{
  "hidden_size": 512,
  "num_attention_heads": 8,
  "num_key_value_heads": 8,
  "vocab_size": 32768,
  "hidden_act": "tanh_gelu",
  "positions": "learned",
  "qk_norm": false,
  "tie_word_embeddings": true,
  "init": "normal",
  "init_std_qkv": 0.0176,
  "init_std_down": 0.00392,
  "optimizer": "adam_variant",
  "lr_mult_o": 0.831
}
MLP neurons of a small language model. Each row is named by its layer, matrix (up: input weights) and neuron, and shows model dimensions 320-415. Each number is 500 + 40 x the weight over its row's rms, rounded and kept within 0 to 999. Numbers have three digits each.
After each neuron's rows, "fires after" lists the tokens most often just before its 100 highest values on Wikipedia text that the model never trained on.

L3.up605:481494489581454499519398552514408461465436536508491547561561509539468549513532494590474476537562491527463487509504506501504464493518481546472499525523498496502487504495479473546520432511527501537538523534519520472497539515463567446485501597498513471501502497499478465526494550480479523487
fires after: "."

L3.up595:449466461465449473510551562536498533491533498504463550522544575510573536510477591547492431497488451542487519425537500440551504517493603500450519502540489475522495472494553539464473512466477448519466462445526475463434535458477531498496547488510600485443563474549481501504549515484521486507
fires after: " (", ","

L3.up222:529454483474448531567464503528392487505548540530520523552491553477501401496511517515495452498517495518474484432415534449427537479433540631457526575518538474517536442555463495467534474542442482496521427431470516514510531516448476570549467483534511522446524471531510475540507467517551471501
fires after: " |", " World", " European"

L2.up1620:540480498442560447599444505478455613504552474523513457537505501471530561478462554534494461521469624524470512536532517495492534505576557507502554558512504498567465556494489487469516480432476498553472494441527535518499503515524418514493527456448531422530516434467474444498455460506478505517
fires after: " |", "|", "\n", "-"

L3.up1995:515536511364544437475459487500553503472532507514540486472528548507511499520468461454402401549557521497539572469503514519491516437493469489510528502521498489539549524471568519553449421499505489532549431549481449463481503590511454541404510448428456509558575482553494451491517488519528476537
fires after: " |", " –", ",", " and", ";"

L3.up1909:509527492512482502485466464531466549578521495515496531487513459537550474450477504517497489516573498526498535485565463530532494520493479546518523500484487559478404538545496543467482528482470446522476521399481547506513515507464486505496469467541497538556518487494552437547480572517466493547
fires after: "\n", "|"

L2.up1899:533505453481507492557479506496489603482526465515503480516522540448555492525511464504572465493478543512457541552442532556416493527544527533548577521436432507526458491484496529443495485609499497507583498422585516450461496552537493509576519490529527405532473454440457511518484485471471478512
fires after: " |", "-", " in", "\n", " ("

L3.up1407:491560555488540450498523468464536548541463436508467541494491437545433503482526528531484484530496468469584513417479522442451506511501546522530457555469523476529496533501445529446493397514493524454550450407531547497460506522512515516520434469469532464601544454456521533516468505460577474553
fires after: " the", " a", "-", " his", " its"

L3.up1840:548548455493536490455552567522531510454520463566497504570542451529464455487465504525496553519525518525570529534508492519506436498528526480540454485525526497518511458483518521463421465549501538507502539437550468569455469550472431554545528476509498553516510463471494485497520491448467541549
fires after: " the", " \"", " The", "-"

L3.up896:534490523497486436440523444493515484472531579522508428536469505593515514536469547448474447535500550475549535549503475513485466456433488475531510572556529517574558476485547461503508534417491524453444537567449420576570494523475476448423496441498489533508523504539521413493516467461542558527
fires after: " |", "%", ",", ")", " –", " "

L2.up647:511428470478546472519512439497480535493520513465487455529584583524504501476506445556554480495544557548506481497555524548500469551560589473551549542527442529521451438544554470519434542478500457542503519549532545535467545487498514490491559411535505542488441448488427384508498454522506561528
fires after: "\n", " (", ".", ",", "born", " ="

L2.up1580:563457501515549504548500547477466567516533447533476473548504530543466467469474547509428428513521504508559484545592493501496428417448529544490524507489520501490500429497386516497438512521543502498490487444496543482482560519503517545459441431560562567450531466547518482528457471527496518507
fires after: "\n", " |"

L2.up400:505505495521499526514531506483487557513529516561460461514515561544448418449452531483476425546580561499493449503577500558425447475488577462501474481501538461478519545512453581562476501490502529486520472388421523473525521554490478536486442458541529516542513484521563440528501545498493547508
fires after: "\n", " |"

L2.up1218:538521498618438527520507490505525460513518571510478462549523481538478479481510520512489443490531488488526502481572506504518508478452487511481522444478481508482495498494634542455527493363506498486475477516449520476566465508579453596435515458542487430489468497533512509525445488497504434491
fires after: ".", "\n"

L2.up1251:547451468500494479501538557512436517502552543593473474559494484531507503524435516507455477497595535497453456461574546517485450540529513452533458579502477469443457550547612546539507522513460417549404505476473527398438493489459506511531474526498567505505503506491557385588487444517476544510
fires after: "\n", "."

L3.up1498:455557558501445504508455502550567516477440495487558508527508592612570490472488547528457460518540505523502571490547531467391524512446494504576488494484535440516539542505486490526491374550469537516639527526574499576510531578444416484465499463499459518500482459567503527453491564480533465524
fires after: " the", " his", " of", " during"

L3.up59:516593538493551474495457497514488449428477441554458507502511458516508532538536571523530524525499479462590503500502522471440525504472472482495499556507522473455499519452417537472490478542521480491451556430493512482526528524441516442488547495414491579528449500519475492449465474494496541530
fires after: " the", " |", " The", " No", "'s"

L2.up1659:577388461439505567566494466498427508510526507539407500532532524499488534500463525478465480619498599499436461491454513464489492537534479565423548540506520496481527425537483445548509494493452523485505490480511510457563577433479568529521533547518564512529599491563517465488484411513459569504
fires after: " |", ")", "6"

L2.up1109:558467472496551422514446467474516500554446529452539433501553464452440483491517474552442467455534500525487479521548520500586525531604480412567484530528525532523462513493527528448473492529504548499569487515597561558522489529566518477636609517557490502523490422511413423525505516554443533494
fires after: ".", " and", "–", ")", "%"

L3.up251:465459502442455513517498462479466493534549507501437503523512451594508517523431503482444435483519556486495484535541521503438465479453490457577521545491472511508430538461470522461493567455526462354468487482471459490564492478451460531472612496442429496535517507570580485525472496499475509505
fires after: " ", "|", ")", " Party"

L2.up1430:431516497493494467576558468512503478554557506503472509489530514492507573511546532454541457533475541524533550557468504521499427498506520517458554520474479533495521457566472497537578563492435577438432489498537502470496528490514619497453498591543494482526507555519531460466409538500425520513
fires after: " |", ",", "\n"

L3.up1142:498477512486502603534537433502478461654489520522461537470501551428492605549467507439558479519579515510530560546527540534405487476468535551490487565491486491602506519544551497563450537512461547518496548535500498438479515453480501448480535470487541501508509512525433422505412507535440539514
fires after: ",", " in", " of", " the"

L2.up947:493422463451504488554512460506472572514539507485515444534523560545530509478512442558506512517562563511407545545554467519526492564530541505517513592452533534555502543475459489531481583469493550419503529431540493483428503507467499497424499500529552547509529489470478442421526471543487555495
fires after: "|", "born", "-", " (", "\n"

L2.up596:534457473541451474541492521496505518512528524552542483508525566477443470512494553446548498491513524485414606468465509497553473433510574597491544488511514433497502511524495378436539462578470492406527496504531451446462509486506612555523471529529537457505529475553505446551461516466551488487
fires after: " |", ";", ",", "99"

L3.up905:471495474524485480517515382549463562520482477536529463503541433532520542507611499488488565514460557540568468538553519602534523498516479501483521502518513470525523391486503560585570463450478497524448531396544536475469527529467511557539450509515522454610465460472548474479521530489437542550
fires after: "-", ":", "\n"

L2.up1708:554491507537469549520441512494496478568529510505477531511477464529543515525441412530476401520497489466396469408540545511531494485495489515530463527500515505469431501500597501475501465500557433503539477473454560536485513531453519476458515538462468489559542477484499506587439508497487500470
fires after: ".", "\n"

L3.up106:495552519432536433494457531485554494494557487512523526532517520600487488504500529532508538531468536536534501468509498484403466495517515628506477474452517514470476517511442523477466465598428513494511523494530542543438497557453515504510525529441481524481509477495398424512526525449539519513
fires after: " the"

L2.up1525:488473482490479570527500518505423549535488501569465519554516439470485495451454469474547501523528553502538513535532453540457443460492479482479521472541488507506429556460477549476443461415511512469549504390465532505537488553461470521456476523551476524535488471484587422479510515512439535498
fires after: "|", "\n"

L2.up1673:542463483503504522539493480526516465519523466525551431508506506509455455441533429548484543525562579557450521504528471557558523461565473497550554544497536513533489547528503444471514509544514480500521444561515529528489507512501533541521554498429486471586451475540481457599458514534485524524
fires after: "\n", ".", ")"

L3.up1554:427491516447500564506536479406537477451440443479382456444497438567502556493527514541515505520516513524531460489578495490473456508413502479513514554527496541534449438488527531509477584387474474508483539472545498493518502506498563503501474533452467574544497473522581500472509495513456528489
fires after: " the", " ", "The", " The", " De", "-"

L3.up455:567550512473529456542481519531461583471487474523470475542508428557492534489499531536540457502479545516551527441443543473438410590448524472439497538439513460464470524508472574435491509536484500516454527470533536514484541530455490564521461463465461457574469458466491490503455565496537500514
fires after: " the", " National"

L3.up886:528503479507498483575459500476468538475549519544536486561513529490549493469470537553460456521558508537465448519509526535484474543545522541398494549462553442447506487482452552595478493456517526511578540445577568353503472431528516459438510447501529432475511483488514551494476471490505488488
fires after: " (", " born", "born", "′", " was"

L2.up568:514534503492471433573460535521407538472490460504492473493517520499487533533553484485571490513482558522492501434426513531545426469488530489460490481515475478467528487484472408415530400508474498499477482456566442503478464535544547524509459498577570551574506508515446479515467518476559441530
fires after: " |", ";", "–", ","

L3.up1140:480451452516579529596547511497445498495548490518460459571485473501459543573467455466484476518489518507564497415438587486531542493513444466490487542529544479545529425471507466561497507594482521569459495470591505421527475455531543519516475574508571481544503464558530586478493444516518488523
fires after: " was", " were", " is", " be", " are", " been"

L2.up1902:516478491490517445529479525530488484538490442485456507490551465476545517482523509542477438495500492528525600534466492534512568462527561469514525507492509543547413520518446550436465511500537508472561508479575564437513460527514488514490482469509520449536473480473460537536510583525491579502
fires after: "\n", "-", "|"

L3.up0:505460470495477473548518461480449549554417421511507494457547466564406574529423499519468529515516481537555484485541517521454414518480514459524508518558514457509531465504425487463539474544512539476543475476562439491466490490555461574514432533486573411525556495520499505501461554480486500525
fires after: "-", "–", " a"

L2.up95:544499532495505434572409530509473481422586510503544456568495460473483517521546513514512523513519511530532479524433585511452475494499570462532534429524505437455565460525503444514523461559476491527513556523516478489467529545537572570465488502610537542504508484522475455519466442464537447475
fires after: " |", ";", " 26"

L2.up844:532464460422483450561552506525441565517494440567501526549516458515581507508551440524492487498526500536476508478513534476535492525565551512472491452517527476407500461500539523495528421407504445526539557499555543487479498572497585513427503462559581515560543511437478431525469612498484510514
fires after: "==", "\n", "==="

L3.up440:451492489492464568540498474536518554541526466558463393479535512524519587499529508558541473543488534509496521506496553552520471536549567540434574544483513480487519494467475571513459527464483553506479505515519524483529497525519496509484518497516513470563479471505536527453517503537419565570
fires after: ",", ":", "-", "N", "\n"

L2.up426:515461490463505503533495508537439480494430394521522493507535519501554470445489410470435503512562534498427454559527459542513500510576544450419507459487465554472520558478407494515509556494517486483462472448536508488464518492531449505455490498483532488563475475464488453464503498496499558476
fires after: "\n", "-"

L2.up201:440454499534544547528474548447496528526528526519464477469535455498485565532476497601522443512432520537519454485544494508460501416549486504492483545525470503540507500471495569461564561447444560477466551496586566464463469535540570464456510587548480489461494502445501453481462494481536471505
fires after: ".", "%", "s"

L2.up794:530492447444527466524521448531585488531513511462457468455541496491424499483535560486554457513469529482523488524567529575443527479487453489523518485523476499546512574497504472507460448539508415497522466521473518462511500475513506521395548460516479526575496484536526443524420497538480502503
fires after: ",", ";", " and", ":"

L3.up1404:554504494441551447538530469461562447452530500550477477472460505495498502526488424428548440558458502482471479424475523557462488453455555476496518447530484483549497554464535534499494481557469473454495473513469467501519492547480404493437518477493488520525569487521537417556538436522565567486
fires after: ",", ";", "_{\\", " (", "\\", "″"

L2.up1915:509386484461549521540529464453451515516503490549373467513504465572463502513457458464530503517560520487499482501570505519479442452461536452533487556450505461573491470515436465522492532475505453519481406459477507565519481476498489522456440494488497503571611498472540434462524481498446601530
fires after: " |", " "

L2.up1755:482508453510486468574483536534499527593504511536495461498532418500584539499549437527500535488576499560510484537552473595533537558555553430432528496563509504515496575488494550494506492428486439485541528457547583464490493497505507542466474540502511435584540423511513404578423558504497473534
fires after: "\n"

L2.up268:543464470487573476510500526470445587485491449552497513475498541518556494540511549505478503524527543478523552481507503502503480512547608450442513601518502504470476494481518498486481548505531460494483514372498512531504507459531469545481482457534584533470511492466532465501527507487561516523
fires after: " (", "\n", "–", "|", "-", ","

L2.up695:528535465587453542474476534481474520547525505506530457581526442516478476510503537547476457525558541522412441490472500515575537440529504484456532472501547543438387529553512485492601508490504446520531566434509577426539505522523500505504513470488540450545535464495535498554544558476504494507
fires after: "\n", "|"

L2.up273:551482479543534598508557460570446548510442513516469486528543449519493453464531513525489476500499565508511478524523540452520496449447566533527424506467494566466445480550541487549522449485500522485500521374495547484476526505528474472500485505564466491507505491471520539556575559547404490559
fires after: "\n", "===", " ===", "|"

L2.up1402:541520486511493482593461484507567595539571463554557453561528499426504511534519542431523452503487585533462544536467532474497433451568428561554571549525485516523455459455505425457543449500494515505506547407560556514492490542525439468507472527474503436513507491495477478508482510529484462541
fires after: " |", "|", "-"

L3.up636:453436499464476424505539438495443550564543459541485558476534506575556531487546502521467586490504497512565450475456516557484449498478519497580531519567469492548476397507416546472527427523512532447492508500513518625485534562520561568540542491505558565506561499468471417476490513467475582553
fires after: " a", " the", " an", " A", " The"

L2.up626:485554501544456464575452546477498596513472450524530491519513466517458475491495532537469517518510509498531468491552527475499461521462486507473487508533506466460507498504358579479479423486449491580469465453513484439485527514504494502510398427467491428514457485528445454524450510543495451532
fires after: " the", " The", " 2", " his", " 6", " 5"

L3.up516:497465467501553485478487519544436545482553512533527464594490513484556476460502497518489555521513529510519418531464517521555474515485423483458520554498551478420501458519410526507486523503481444521500571472529562441530532493468553521552464470536601587468524450494523569498524536497449548526
fires after: " was", " to", " is"

L3.up682:511451543489485525521399520502468516534494459554533451509544492497470521505522506561478493553537526495567521527508567531533509523548504549566519551482504495402498569524445543469443489480452484542518527546568517402507534467489502474505552507489523512510537476539441464538393555565411561547
fires after: "\n", " ", "."

L3.up1041:462535438531549521529526543495467512548533559510487484570509456520509612513455529554426492525492534566520529502562510556471463475496488516490494480436535458584518429479520453492570446547460494391491505371523587467510513565529502481479558551521534453505515477534608520458529547536518424504
fires after: " ", "|", " |", " votes", "%", "-"

L3.up272:526461436513532389579478461478500557565533497523417518514523467565475566479514546547498448512484570512533531505472520558509460546561556450544585518509448494533509500555466520517487526455535525523524519478576561492505508550517486516491468484537549468509568465509483448455536519504470502542
fires after: " |", " ", ":", " —;", "\n"

L3.up113:469504480476481561503456508504462572575460412549472504539482498528508492543533538517466478530453538520601482442454529506488482506537463440501534520532463430555515443551545568526499492493424503455490492499573520565480504467526451491567424498503607565523563491474528465480513526512492510535
fires after: " the", "|", ",", " The", " |"

L3.up1379:532477490558559440522466512502436487480514470541519512559520511502556512496530476455430524502486523528543520489474549504560512432551532529499526512482511419483531460518459505549487568543501514564512537494601473463488500493513497527554544489515549531498496458545494572408567487516532523533
fires after: " be", " was", " is", " are", " were"

L2.up616:536431533545575481543494510518471460551499506563470492483484470465449569473575432492479521521559540523464505484492539511573497454535572532552522534542511518484483478545487488466480480520538520526494524525528472473520522486496555481455482597498537497471557510507480476582505458498532523521
fires after: "%", ")", " |", "6", "0", "4"

L2.up788:506445454505531503576510485532587493447547462531470484542499490488508557478593546487524511512528528545516505525532529539527454530539552462484534487480493501453494500502516481442477506421503470457485564481611584466461521522527530519451521466571510473531541476497429454497499511540435464551
fires after: "\n", ".", "==", "-", "===", " the"

L3.up1342:491401497554555418528517550535342504473556454528442477554546526532412509511528548529471525512516499457533476472534543501506455456541521502457532530515548415461494498493430517494470488519492537483445586454499513476538538516537493537501483529517553542494539460487426482472472501446447531516
fires after: " |", " was", " 4", " "

L3.up1638:503500513571528531419482470522463585509529496457514490497555517497503537459553510560487433513486553512455533456547471567427534501558522505510511468476512489539514563534491563503464499484435512576450535462473573445513476491556542481566537479499517525461553491562459438542475435511501526491
fires after: ".", "\".", "\n", " They", " have"

L3.up1876:568501456469479420564431486488540500460534407527500462509510506510454536496460471493531457529565595515480479473518535533518474462593501501568585514511480500456483449389530490485513473447523585600549487468565518492495505467530512495448531492553520465521492455455441452483491523541552548560
fires after: " |", " —", " 0", ".", "–", " to"

L2.up703:506481509424436487503453516553508466505515597494494506580535429580496501476516408618494405535540483462525481470582518490517502548519523476504483453426458466461467515507683488474514450421495414537505468530524543499504500476519558502504492503498485496588483492468495424533455548520463431515
fires after: "."

L2.up1346:542441455494484495562501448504553575525518420544445427553524501508487486494566496501503496529504562512511541493544590571539541565533490500546538532503528495526519540514520487582479535479466425516494518518547540448485521429477465473480496511493498481532497453513461464528497490576445512560
fires after: "\n", "-", "===", "=", "=="

L2.up1597:518456473553554509488452475487418530488483490510462471522565478488561534487508486468481500547465507527553539527503531495497517488474495495486490563449468423485580480564338529561463528543501471568482546527464516438512503563581499516504516526498581529455484514539413505453490463505460524506
fires after: " |", " ", " was", " were", " be"

L2.up914:486500478531534540543510492536525522490424490534498488496451486436541549506489485544500538497453532469553539470454535502478487515527529446455518500497475457479555464530461475549484510574497583600521525488557516387511522506533485511541480489582538445421416464539511519479439474482513516460
fires after: " |", " is", " was", ";"

L3.up1810:586478438462496460564498521531491515509502483520537505577527507473459498527537538445457477537539535488488455385523537486483498460529522496461501456493453432510557414449443498480504427532495450485482473473508476478498474487550526568485429503508509509569573467565553412519474535512518470459
fires after: " |", ",", "000"

L2.up556:442439447435516549590500521498477466507558481513452418485518501559500486471503464499467504520572576500450570506565474549508533511488543533504555502478488493499522565476501450528494568481500489403460456485522518410552539481468447472457518506546488543535470440499507473509462518572459577531
fires after: " |", "|", ":", "\n", "In"

L3.up983:484419467486411447527410512547488448486504457522439521515509546541491574432572470513498433487522461503522496491504517522475360525536587413487439455504498470564492520500454525474387426487535485500531483494518505508528504503496537524490495495500507477527566516520451447479466503508461530504
fires after: ".", ",", " He"

L3.up1219:541429471498500460504493521465504529533575542502477480545489558469477568532527525497481484561510534503507557495468480527522507489500583431405518414578504402591504534543520536451422431491492532459493437460511490455530499466559464504383573491534535489476518481609500481476450505479525483533
fires after: ",", " |", " ("

L2.up987:443457483504555550533533515508493478566541436551515524497517479547468558525533450565522473521464517524463529459472518535572536481525529519523525500471517494579505453522487501536574513541483437458543489494519456481512481477521507500506494553464496456566544496548410514531519496527431513460
fires after: "%", " |", ")", " "

L3.up837:528471456488523545524523504559456530568526501483449490522497572472489511519514507464544434524563462494567527434549497503468476480566597528524556562498461485513517462520533501485429557436496492507534456492525463498466539461467504504483560403454459543524545504528514494497524461521486463462
fires after: "–", "===", " (", "-", " ===", "=="

L3.up1544:470488474452461478540505457473517503516503446510477497529493456562531522516511529445491482540441521513528426500427514517441430515501483482554501473513460516479489485450504585544529503483491438522529458413580479529509459527507547552509533440492461474600532518494539547449509528520501476535
fires after: " the", " The", "The"

L3.up622:513509498497485509586507564526440494512530507515433520475524573468483472507519531438455472558434501522568562449441547522471481450503565566479511506526521454516486439434495499451492472470493476468563561482527524476521520477467553512430427516567554526452533529422503482452520490490485544523
fires after: " |", " —;", ";", " Pts"

L3.up727:498433491515495475533523443545497557563534497514566431543525605501516509448540528538486502511505523485515547523528515521537490600508495468446508531529580434550550528453513486550457534469463545472527503464448484416489544476478468433470531447485553482512494482532553529469496452550445494520
fires after: " (", "born", ","

L2.up578:531478476517535447536513483541494562500589446524490481498558492500490478470525511548503512518466566576413489501504508560562481513577502498545527569550471477511492550507478473526533502541480489450564586419555555516458517559487506528453481539534532486544452480456540492477480534480498473520
fires after: "\n", "|", " |", "==="

L3.up855:545427516481601499457543509497544571538566443531480516493449466458472498531422508559523529520518511538500532488504493515498470496534507532563476512493489494471485535487549531556496528534486482553520535474547514552501492426522501479480573473518536509479464482459523462481472511501538551493
fires after: ".", " a", " in", " of", " |"

L3.up1462:536474443484549469434528395518487518435517543563406473474534478425521558482544462533455512513511515503490458474512509491540512477463503530493531546416484489499508512491494512534469493455520507537539509469491541442518536543422485522506491510519533499538491451534497502501561440553455600498
fires after: ",", " as", ":", " is", " that"

L3.up721:543465528494426474532411572471474502587469481563496508512443480506442459477533505539474440516516517453437470412508566434452498526568579509497465511474482533463443471526502531491484492471477461483497467576507485527530523480463505506561398481481486472496463537445445441502466539485516505523
fires after: " the", " The", " his"

L3.up176:532536512457584515503472551507473575472467411568494451514501388598476537562463516497465498526493544447570472500550533481420470457477505556540509552462525466485488485539562546459568492544480450552488485420537513503492494523532491471484493464477493500482476504490485439518458456528507508523
fires after: " the", "The", " The", " U"

L2.up919:517481504409452507507526445506535453512510450534464480477532511501567515499569446511440474546486516523575444520492543486498557461539539520557519519426517475519568423479489469544456544548527485502531507569511482466512497509521491529576532510445505518565562447523447473454474528548450571549
fires after: " |", " –", " ", "F"

L3.up1237:499565487437515542527513464535403581544509361521450540490479428561481494498528576514481471496461561523522499515496551486452434473514525552492464492580457467569487515450449508451531460498468509465514463358536488506512527537529508532473453499518524469526511470482472480498481511458511447519
fires after: " the", " a", " ", " an"

L3.up1922:482505563542449432530489446513489535478491443481484526520543549591420481552468560523473532537509463556564494459513558525471487541470484464529470524486500598444453504497357543492536560557506492414480450432550538534530492530522424571503455523452502528522592504500496554479460431480504465556
fires after: " a", "-", "–", " an", " his"

L3.up542:553504540536506469515494493574508493543539575514527477543507581438460490487544501547477428541538534510487540524489522493531509455558492503516554507504494519511550524584560503559491524525440569478560542555474524511470519441465540444515517443532494569491481518557431452474503503451531482541
fires after: " in", " of", " In", " to"

L3.up933:477531474528481533479461508494484490492465539547475490441534495481501478486432580607461471498553557476545522435565546535504465449523476539537500494481530494487468391537508490509529451524458471460600527475510520532520487530454494514491513500567484439470493490485524431551486543492461521499
fires after: "\n", "==", ".", "|", " the", "==="

L2.up1796:505539443549512448500522423529452517520419425504545450540514449458564517453563463487460494518551524553527537472502527559528511509517541478493503478489491494480510481488474523456501529429486442516516534464619561446466515543510520491506456429586542498518438453547478428441531576549513500530
fires after: "\n", "=="

L3.up1633:477507500450544482488546486588478503547540557510542457479519501522516539476498504474417510528496527505495435453500557578510533586487500478515525543465491457563521511549512457596520466553479455513569550440551528416476503579406518521490527555475575508516567458511510474471532489512447565574
fires after: ",", " (", ";", ":"

L2.up18:528460500500517533560550518497550495547534410492415469545520490490492508470517525514487443541561587519512556501519510557510502492483516533537512549529467492452443504545466487536526505516524488548581517454554539525486513500483491476547506467476475496606527494516533494537491466573445575524
fires after: "\n", " =", " ==", " ==="

L3.up1937:476483471476536489576481625482500480447599519529459488564505535563512489501514572477505442554498451497552557457519519494488445480540568532429558533492501436542512455483413549519523486504405502531505510417553484548485491518511557423437477498501469509513492460583488490478493520484501458459
fires after: " 3", " |", " 2", " in", " 1", " ("

L2.up56:518414526501504482517506451503532517488492508499467495529491496493519501499544500528413522578488475508497541524518522614535530520424540473563487518481506464442558489509530486503459455526480431484556522531437502521600536558467539415460495530555491496541562516552470446458504460541474543510
fires after: ",", " |", "."

L2.up1003:549386498470534466592457460446509470483522476530498471490535580491502556476536461530509463526501535560535449558532542544486504546545494386564529514495486454520530508539495526546449584463514495564469550554537558482564525481592491481473526554451524549529569480533426455455479463538481587541
fires after: "%", ")", " "

L3.up1233:508481446483555479536451454491590506466479480473476465477470460540538501501509476503500561515519537543554547469566509480521509463567510554606498552478439489561549430436505486591484602517469477498441485523546478531521511468534551463425519558523515563538484505501541440463477553542502489493
fires after: " |", "."

L3.up308:500483529502464485475388545522528538508520478538498495574494507582452498469499539586479489532466527485476448487505522466443461515502537458419495548567514501438470500559403460496470503469491494502495475512525508526577507458531432504516457461462489522546488479515500484532448496432538518530
fires after: " the", " his", " their"

L3.up1759:516429517479453447475501507505513492569497422521473498503541403560475493508491552555475442513475483457531459503442491531497448525536551442508526537589459527516490489538451568409466468442507506513430436522474567528512514461504523530548459482524526483580439493462556413547512542520479463488
fires after: " The", " the", " this", "The", " This"

L3.up873:545415444605435436453480514540408489541505523526485496554566570475495536507481469487471504502548537489504427497480503475546467509510525466432545441515500440487451464568553458519544495461535337511475532547532498403505491448533551501523544505527569460510524491530487486542562555464433528555
fires after: "\n", ".", ",", "17"

L3.up597:597428452521533515526510526569488499526469506561450480531516541455464531496490526521457528520605537510555499489500536522467443505456507548530476548492507438415523473533497497516456525457536516517443534463521554400518514473484536523508474485528551491473568449552548595492469465548524543520
fires after: " was", " He", " She", "He"

L2.up378:485480524470529546497502456509455552525471496478504471552509505493526447476537525504472474511499540573527478461525484555479456485448470545528534528470501488550440447529458513490482491408490498504502545393522561529438532498444552521535480581543488536480511473514492494505524517533438536526
fires after: "\n", "|", "-"